Weights of a small GPT-style language model, trained from scratch on English Wikipedia.
Size: width 256, vocabulary 1915.
Architecture: RMSNorm before each block, rotary positions, untied embeddings, normalized queries and keys, capped logits.
Training: a variant of Muon for these matrices, 402M tokens.
MLP neurons of a small language model. Each row is named by its layer, matrix (gate and up: input weights) and neuron, and shows model dimensions 0-127. Each number is 500 + 40 x the weight over its row's rms, rounded and kept within 0 to 999. Numbers have three digits each. A neuron's up and down rows have the sign that makes its largest values positive.
A block is one neuron, or neurons of one layer that tend to fire together. After each block is what it responds to, as a language model described it from the Wikipedia text at the highest values.

L3.gate48:478544428510544555492467584466522429462483505476473502534498455582545474481440468516484541534464507554526524465443450489478502558507510455482446469496566558459450527428440477527485486479471555502481526518510546475469470414551464590477455448441537519498546550564449454538512566455435512522567442477497481482475444512549543490478510467541518453452576547493466547449491473498466491527510
L3.up48:510467508507459487549473534461495490540509521534460519633495517551576527504468519507486410484438522501387533550443468501496476447497542368490541491498479479486484404532544539443530417555448557557444457448464468585416470528566477441486516512441520534446481487544460509457441489578444475483479467487504456518507486501512506430466483519507523510541471556547494520530453543558493489512487
L3.gate83:546515533504435449526524552504499495447524448407507529556466549499479434546519426528431454471458479508545537501482467470523563480475517489520550489552589481458502554483518458559414563474575467509460463419436510547479540573520486492470464496554492506467500506442474490442502454484498458436478545453514483552502483519522503537510485483566483481455483420474542511431417526488464522440546
L3.up83:521456479497521496486495497497478480525495519505551534535474543514528492509535490514462476434480423531569475480543420467455528547501518509524420467525468506515496515468501452526449455441382592411500548516439488499518482470496545461452464467569501489535465481543455465487471470540501541479556524501505462446493500451552548490453534507598445556553468545541495511513528518511549535474507
L3.gate108:490517440467542477476482498480541539490521600387504547613422467497474538450550494539545455536499516497544525452572518519528528484474559490564477534533530522554470501501471469514469558542526550433525532472452473474438508546457469441515536491538458485490564560550469500545515521545537498531514466421546527548446461487459459500508533497571512512484503485489555454490462512499487504445523
L3.up108:501499496489484509481490536587473487465448519424549493421476475507469516473514507533479432457574459512565403494520522430508556527511504485444482527449548515457459504490450423509544538585578518474530442507442421512474538475532512500533497542492518505461430477513486532486571508502494486554491511522508510561520496540459518571520514454471472475520475532543496477522390515522485495488572
L3.gate212:573418522545499446517421568491571459499450526448490437511467551491473532522481445496405522523508451484503461496545484501437522499480542442543453431502522518479515523453592538523450497510451529501520511552429525472549510447451518456485492530462422470401544518503508559436526519531444504462552476474501489508516493541508577488499475473526590506423501491478556488501531527482483474564536
L3.up212:515485557492534509556438542533436501442522550501470463567552571416499522515513390547493576483509464542519513526560468463496574500499476399506557521575627488444504457508552502500531537497440527576490480459524537522500478483480465471525481536494504557458547507487499528468511519516400478486511496462537497495437492550531546492529480512477483472521524463481481480468478521545514571473539
L3.gate714:457525478497510522529507531538380497443483523503518536494515484522482532481491489555464447452449527605478488490460491465488522527518557470545494470518596505570470492486515505493537501513533519535450508486497454544482512524575511452493490538527500493484550528449455553489452469442398471562483510532533478478454468547542548543474503541550494523468494492553552472514398501513442443521474
L3.up714:462509519505474532448435429463519492531491513509525484432490469489528479542471535500454522512489568464509518495512516426539514512504535506459490466571566388457497476436462487535417510551452550524528505458441473565484543457550478510467473502542578472494534493506510504468549484529529494477508462498539483459544560485541534498538509510458627547513468526462557469499459438442484484493532
L3.gate844:487553461543495546525443514485524435431515501529540478489491516567437511480513509555446494435588508520472443527460487450476523516504537427497576480543511554509453518450464517529473420464474538467530492484489457535477525470514529537500488502478480542514507552555469481522490470488474450502558489430505512539553534477520507547496461499493594463510429489469542489478531533482480474507445
L3.up844:512531480432505473519503499560520524487516534581501543515575628501528473472484525540481510524473537569492525474534526393487555497547462515489429484473526559537551520471524505491537454532492461594580534567505457538549525505522476467461481447449473472478504497537525510480519541519482504552459474548448433497490509483530548548435503457529485549429524500475508422507463433499500444553486
L3.gate916:516476470482547511501499565513526507607514525456500467535545538507490491489508518472420469418501477518531477526503445497413499518469535540447504512542461513509444499509471371474563563530427537421479469514423452449486545459436546430491477450515506441459507528503481465531559535442483449515509551491476630508484501455504545481527445466516549467476521481534418527501537540462468525475553
L3.up916:541497406532492474489488482569445471541506522541469505526534515468436504521555495456527482532551487491537471465581517556546566498516530495431405512504485496569520419494473526505504480426479491494496505529613462442506572511497453506410495501525455523552561529516463573512505487527504475482485574571535535518524515473457508587523498524564562490520490446513451496493518489467547502506484
L3.gate957:495423510519542513465458565451498513496425550575461556492486505514492527498466481417449592495462527480545572506510533481461539422514568464480492482512511454426547495485530552579588510543433515535493523450524500469516533502445520522483485546582536500561529540475499504502469540516492561494518484499445442496454460589593482508453551413506475437488512518573527454482523500479452559507525
L3.up957:498489506452497447453463521414544545496534553490554474577471486516488475489472500444505523511457473531486479469539485451499513478548551497554527451504489508498542463474550574573558521421525513457535499513522479514453509497468492528454519458584516507477531518531441490516480600518489509475478605462516532479480498586508479446499556406544557532491462445438599485508499508560425584452481
Responds to: Past-tense verb endings. Final pieces of past-tense or participle verbs in narrative prose, often before particles or prepositions, e.g. sett-led, sw-orn in, brough-t, played, opened.

L2.gate44:529542539445497527499469438543530472503414497479578488509448588482544568522524479545494516468478470460453477517536580488441506525490452543511450538565502564481528514526474507481471492576457493575531479485485452466538482495444527478537427496543444555501458555478558526474510534446494491525500461486437457511472478514565470404542524508525484472508536485490502396476505471461451496491501
L2.up44:523506498460515454485490454471531479460477518509504515611463487505465538577452470554513508524537495466417470540485510553482459510494444469469451522510457465410505509516494422496480521472454520534500505484486469494504498510582434468572502490421450537465499550461479499459582492508461447478566493470493512529478540468568525481516454467439522521555495446541460421529546434543491512563477
L2.gate232:548430554486455478534508520446557483498462537477526464541517539523527535468473539506453583570541467466562521491439562476483536525523483556506546473467471501496485477498519499480418526504533432523467505487514509476555538534471596384449468564486569523494494535479490510494472527486494466503512465439455443438394564561552581505411563571505480508505487578528457509508501507450505477546456
L2.up232:485505531548470538501482408492519455458463511493461484520495533553478531517554511455508465502464522507425545498524513513545479532555496556486503521438431471511486530496528483494480566418558509445468540499542535489517523554539521493536527503458488514444467548470457502501562449572445524429498589515507427489473488572468545541435488476515513508470442482490510475454512537491576524551481
L2.gate272:459526500503477475528477499464483513574531385456449544402494544494556583460464489494515477447546469490472467533479517455506534467489484504506502523517494421524570484556487482456500524532458565556456447450463485527538527500491484500405529555458500494523518549556463413566503471492541533534482557486481451567443524522478467575471559471483526444470526466469538482438404499482528532439456
L2.up272:543512575486517464529424531468517538517580445452365472460507516507542563538488512483442506515477448483473498523415505502434520455473485421488458488453490439543498516523470511541540460466473555530582478500469509482529519516527509517459493530420556503619449525484510469575569477541524576513526479450456452524449533449512433536507535452459501476499455458492526463518507498577480507494495
L2.gate423:505515443535527579513491573510580437451531435504496502492483562445502494480550493516480422430474503561524512484489484488509503499446543516478498450520494519519550479480529520481465484497468496498448445531533495465491468545525552533497474488548488445477527518560538453475447511515471473485547562474478460439476534516437447444468438534527457495436524524461434495521472492493498523484453
L2.up423:523499564494488403485511517488524496463582505555544503493413506517465585512456484567541502475490450458525508514477555463526486613456470493556495575495492467472446492472531554521448536461510510569445406497504520534522451536484512439498556509496535586471481528453539524469475553564542425434518488490577520473511487475453594547518494532481500436507483533476421525577513449451507521463507
L2.gate670:512476536448475496444510538445486557559483394556539455492460448499537506495520482456539536472504512508530499546487500471505522472401491452443456408501454520538473484570491521511471568500459475488493542524492427471461549534431511495469495523459490530410480497520494483491477507541537422494550471542490515526464444487528456532431565488495480502426506507540562461545440519436511431485466
L2.up670:531414454492492506520498441488445558569552526496457540518495489494461492491498528486565464459472515502462469496475514486554476519499516529477516512534516480532501458549524531446485580504479495539474470549482542464460456453555440505467535506435560449472502520506522511519517520510505513484522471560469487542443477527480485583441478508573569530482507471432538547568461445440418511489468
L2.gate840:468506515523444438534533479484539494498511430480481443450497471477551566486446542522480483427497588511536517469538519570487569521511560511467497540475603437520536467428509501502405571532522499483524559563511466557443514490528497491522555460468497558448426494492534568578480575504346468553540514485511500474580524500448544471486519527457531474536445549545518423518488504517505524460533
L2.up840:486472519498486484513454480476556490530512482507497478459479463450549540477447557474480493500454567476549520519574509522508473560498502500489486515543502466522546445543456463494489567444571513477526466552485551553454557500490504458484568555528558512466454464514571523522451569524446420458554517501413463523523506480480508465468493511442626439457465485520498474474496535514515561455543
L2.gate896:550585487558468469526474476462482498482548559563525573466497473504549582582554489548512393477533450527529484466488473462493522453481511524517472531558460506503483529465500515459541480560472506552455533465534546414495551500499531541487481525462532481443477484540529493545450497468480380488521513451531497469502555501453555514442472534450559488466571440501462448540516542530494514497536
L2.up896:553471514454488453540499430476470485540489563542477586472481495550476539508526488534490508510487446496547464484549512471497478474508474457489509498482479515464457487480505503388524531534443493516506450479511493420432537526524551464451488508506484489389496497605494488479471473488559511449572546545533485478489509510493513519488426436516439494538490460479445421549466514529482495538525
L2.gate998:526500486474445509543465501454528473474453450568500476541541441541454566513467489503501483487538510478555511505439447484537548499497541493502463453488584514471462517438535449525521478500458509428468562581454556438529466497508488493484526539568536450482468461540450511458493486491551404587517534501508438460533494487436537504529559531437494481475552496442489487523427519442554448534479
L2.up998:498459545592511529496444550466557471537466544530531505506500506474441538524484502554503525463467404397431540402470500473535428536507494467566543486501527452521458504529445487501514568562536534410471513493469530444511463485500544533469508481548501462470450456518495529497507565523561373574510498482471437453483543534498448550430507551446476550514487474479433509471493526539478504447479
Responds to: Common given-name tokens. Completing pieces of common first names (Char→les, Joh→ann) and whole first names or compass words in proper nouns (John, William, South).

L2.gate113:551463521502493499492521488567529482532494437453485508479518468474435524473501447490510529475498450514531509508468520515471503523479511460576502476463487513542502493462491568554525500467477483506535554428491486530485488473512500407520455447516570553444485529532484534512439514501487524542520470489517436418493542571440546529509457458539504525507535474531540526477512466443457495499493
L2.up113:550521494503492532448563487535552490503477505503501506471457511507538551498515471423465565499536554486520403461432545585441560545542580438489526435516591416493449475455446455510511583486505476510526526459524499492489430494465554448443544487475610466495463479488420553536508500460514488526456493434548512501492457543475470553472451498541499448469530510491463513467445482453542468642494
L2.gate201:503508524498444515484482555400559513486482546522491538539513511489474493443472449497496504496490476525492442471488548494503573420476469542503562612539439550494524523510481573546530491512511573466462523522445433527422526401500511547456517573478497508431505485532499542463526523536476471479495461537553608501512563538486575491465466500465443540539522431543462517531563547444552530479538
L2.up201:525496513470459473470499497579474519570469506482507440559487486543522568526535461501547488486469437456508512488542496497445538590537497516501418511480441413486476580412525510464428545528440560480557531506535525521507510506497500546525492502575463518477515496513465511534443495513527526572484504475488425514455526531489495505499571442447511405543438507464494435547554502547572548503481
L2.gate320:465497427505533499454455409527508503508449484472494472405554510450450504510588462559499538486541478435577475454497557470455492492513498519479491505514515456487487496510533522524560442555499473414550465430476495526482395490460491489431479484510542432537417544490449475541493445536453537531568409446494522505515499454559472569488462482573420485419526496520476512521519493477484557502494
L2.up320:464573455480514529491549474479625487515492549512456467456507489465468518507455560527560505572530467479503485494466499447465577491535593449531533501533486545556431497507520506516531502542456514517508536498497548578540424521552464447490561421568489505483462540483486484464472494539463517491489481508482440499505413424462574505444496474460446537538525541493546522469493451512461548494536
L2.gate698:503479472473436546542528599520454451419475438513426582523406497512487492533573547560526495487543549504441495568496536559529541495503516424535462466507532480551552534588492531541534562542467563471492420505436454504532426480457406510490491538484509539521481552492482533526513528493506495443528480538531485453469439565526496484560466478492436498516517540550478435522502446561525514527536
L2.up698:507540578517492515538512493455486501479377463490542504495539539511496503552468441506578501495556486467486566568538585513491542557471461456568465521511467538481544473537429473485575465503511468478500535455559465511428421520499541471513480518574476460506503529540547505493568429422556503453433466461528500515490482472474508471492467532525489464482507489460552567509559441479508473428480
L2.gate706:517588489544476525558565413450528497492514515483478455533579415488461493537597515498511468592532452558508495489491547554543473480477578507448476566511540475428456493463524449537490554554512510574445557509451565527509562461494513516430443429500548602497545511475526490558563467520464481467489499516561372536469480482474470444499537490489514500485496554447490473488517506497524524513518
L2.up706:514475554535472541503527440528523466549486486446478461500451498532521476599569552465537553561546529552535529486446473534495503454512508500518491509450484501488429416478400443499511514445451455465507449567513581506486476533515478449449583464430466542519451510461514498562489445460504471487452451530547489511541502439471496440490532472505462490488482468470535497496559483475502514493487
L2.gate787:511538501571478475527516513491492509479504474528485526531546513514547525510451443503499503570591490458556505433510494492556518481531527495497509507500505459429533462465528558543496471581517505602554527517479472466451536425486511547505512534463508539568511499450445519533533461460488552555595402446523510487397513493504502582519463554472516417571516509474499483497535507473500468519534
L2.up787:516484548504460497463447584573486505480509533518482531577523556517478495482500534558491432455483483504581507566481450502475527488463492552479444443435551497497462454536428511520475565549491492518521555485473613447529460450509502481442443480512429471466550517458539533503449570498488495531565479487512489487527517511406523527489491472484510479510523517580458471536581468456546551569540
L2.gate951:484552476434503497551495516523471515491500530491480495597544505543547451480598464502493527496497479502535492504488456480455438502546484547571483439468449503474456488460481545476551534535501423456472513518462458475508538489475545568539612491538528489528543506514500579508536473515438448383522495464516479519532542475491489450487549511442481484548477555462499498458497539449494531484437
L2.up951:539493510416467471524476504488455382458523541434505596513513519526548488474546500514577542500510442485527471496543525530420466501507544523500496480473578532534497408547503497474501498600430500453486461539472481506465494538475530473436524498520465491516528477459526440621497474496512510492495450495544482506525446459514424511520508499464505511437500564496443458511467485517483510504448
L2.gate1008:404454517483483466498526490506452458558442444480476516532531520458504403479483509528547450437439495522573401493540541444539567540467461457575502556475484455521514505517507499539527478441507468503524493463490500525480447532501453498466477527535511455526474545469501471485450561466492556463541535573500455472515465514446520482519472497468400485544577529539508461469549465434400543494516
L2.up1008:540540581497447551533515547540533452476496502575504559558517445529459547497475456467562442481497499519555483527544487532485454547512536522403486521526549495495543527494483488490470451499493532496535497502439513567456467553562594506533503422467514501480399475479406497565491506498469527523584452513516492489431535486564575474418388557482479475501470469486498451520510539454503518557513
Responds to: Mid-word continuation pieces. Second word pieces after a short opening fragment, strongest for "old"/"ell" after s (sold, selling), also l-ost, per-for-mance, en-rolment.

L5.gate778:499480475504549444555500480488548567528456465469517511552445456487543476493478477544568492419518507488469535496492446440492486496534490565472563468491582523469483508485549544518492544501598467515441455476557509523476500514521459429455461554478447493554393531491471550553570521465502516590506415469525498516518504440509560492571542473494428435526497551486425533501549441460532447552507
L5.up778:508437564588464530468494511549476430523481486514480565583446503480466440512446567482450483534464457491533467484494558523566479584478452466480439477516518569430497499426509571590464513512488541453488530527476557538397420506538514498447541522531535528538424459446576479519501504514586484498513513541455545480408474537540534499459428511572519470513524494499513551545525571520462453489446
Responds to: Main past-tense verb. Completion of the main past-tense verb right after a sentence's subject in biographical and historical prose, e.g. premiered, lost, died, opened, acquired.

L5.gate900:494461571480520519490462556532497511475492537534459553565516473582471480545522573499510519457531500522597425455556570484431542504474541469429507519502491499614460501435503539445522561561501466530484527519509532505489504465518479496514549430466503477577497427530533524436482533514520467518447524579538524479441537511481489490490506499458507515470468536499500401475548478452592517530563
L5.up900:505523585522555571472527512433557612506491476466495497492544448585556560485475491509520440448513577551475489520437450494555514459555552509495442491507504474466518516543486466456549542539482468492469471534476515500447504479527424470547485560482488442431482527538522442476582495532506537507531512473578517494510510575483519494463498445523450425534448424525496536530488525418440560556554
Responds to: Occupation-noun endings. Final word pieces of occupation nouns in people lists, like pain-ter, a-uthor, exper-t; also later pieces of names and words (Edw-ard, Des-ign).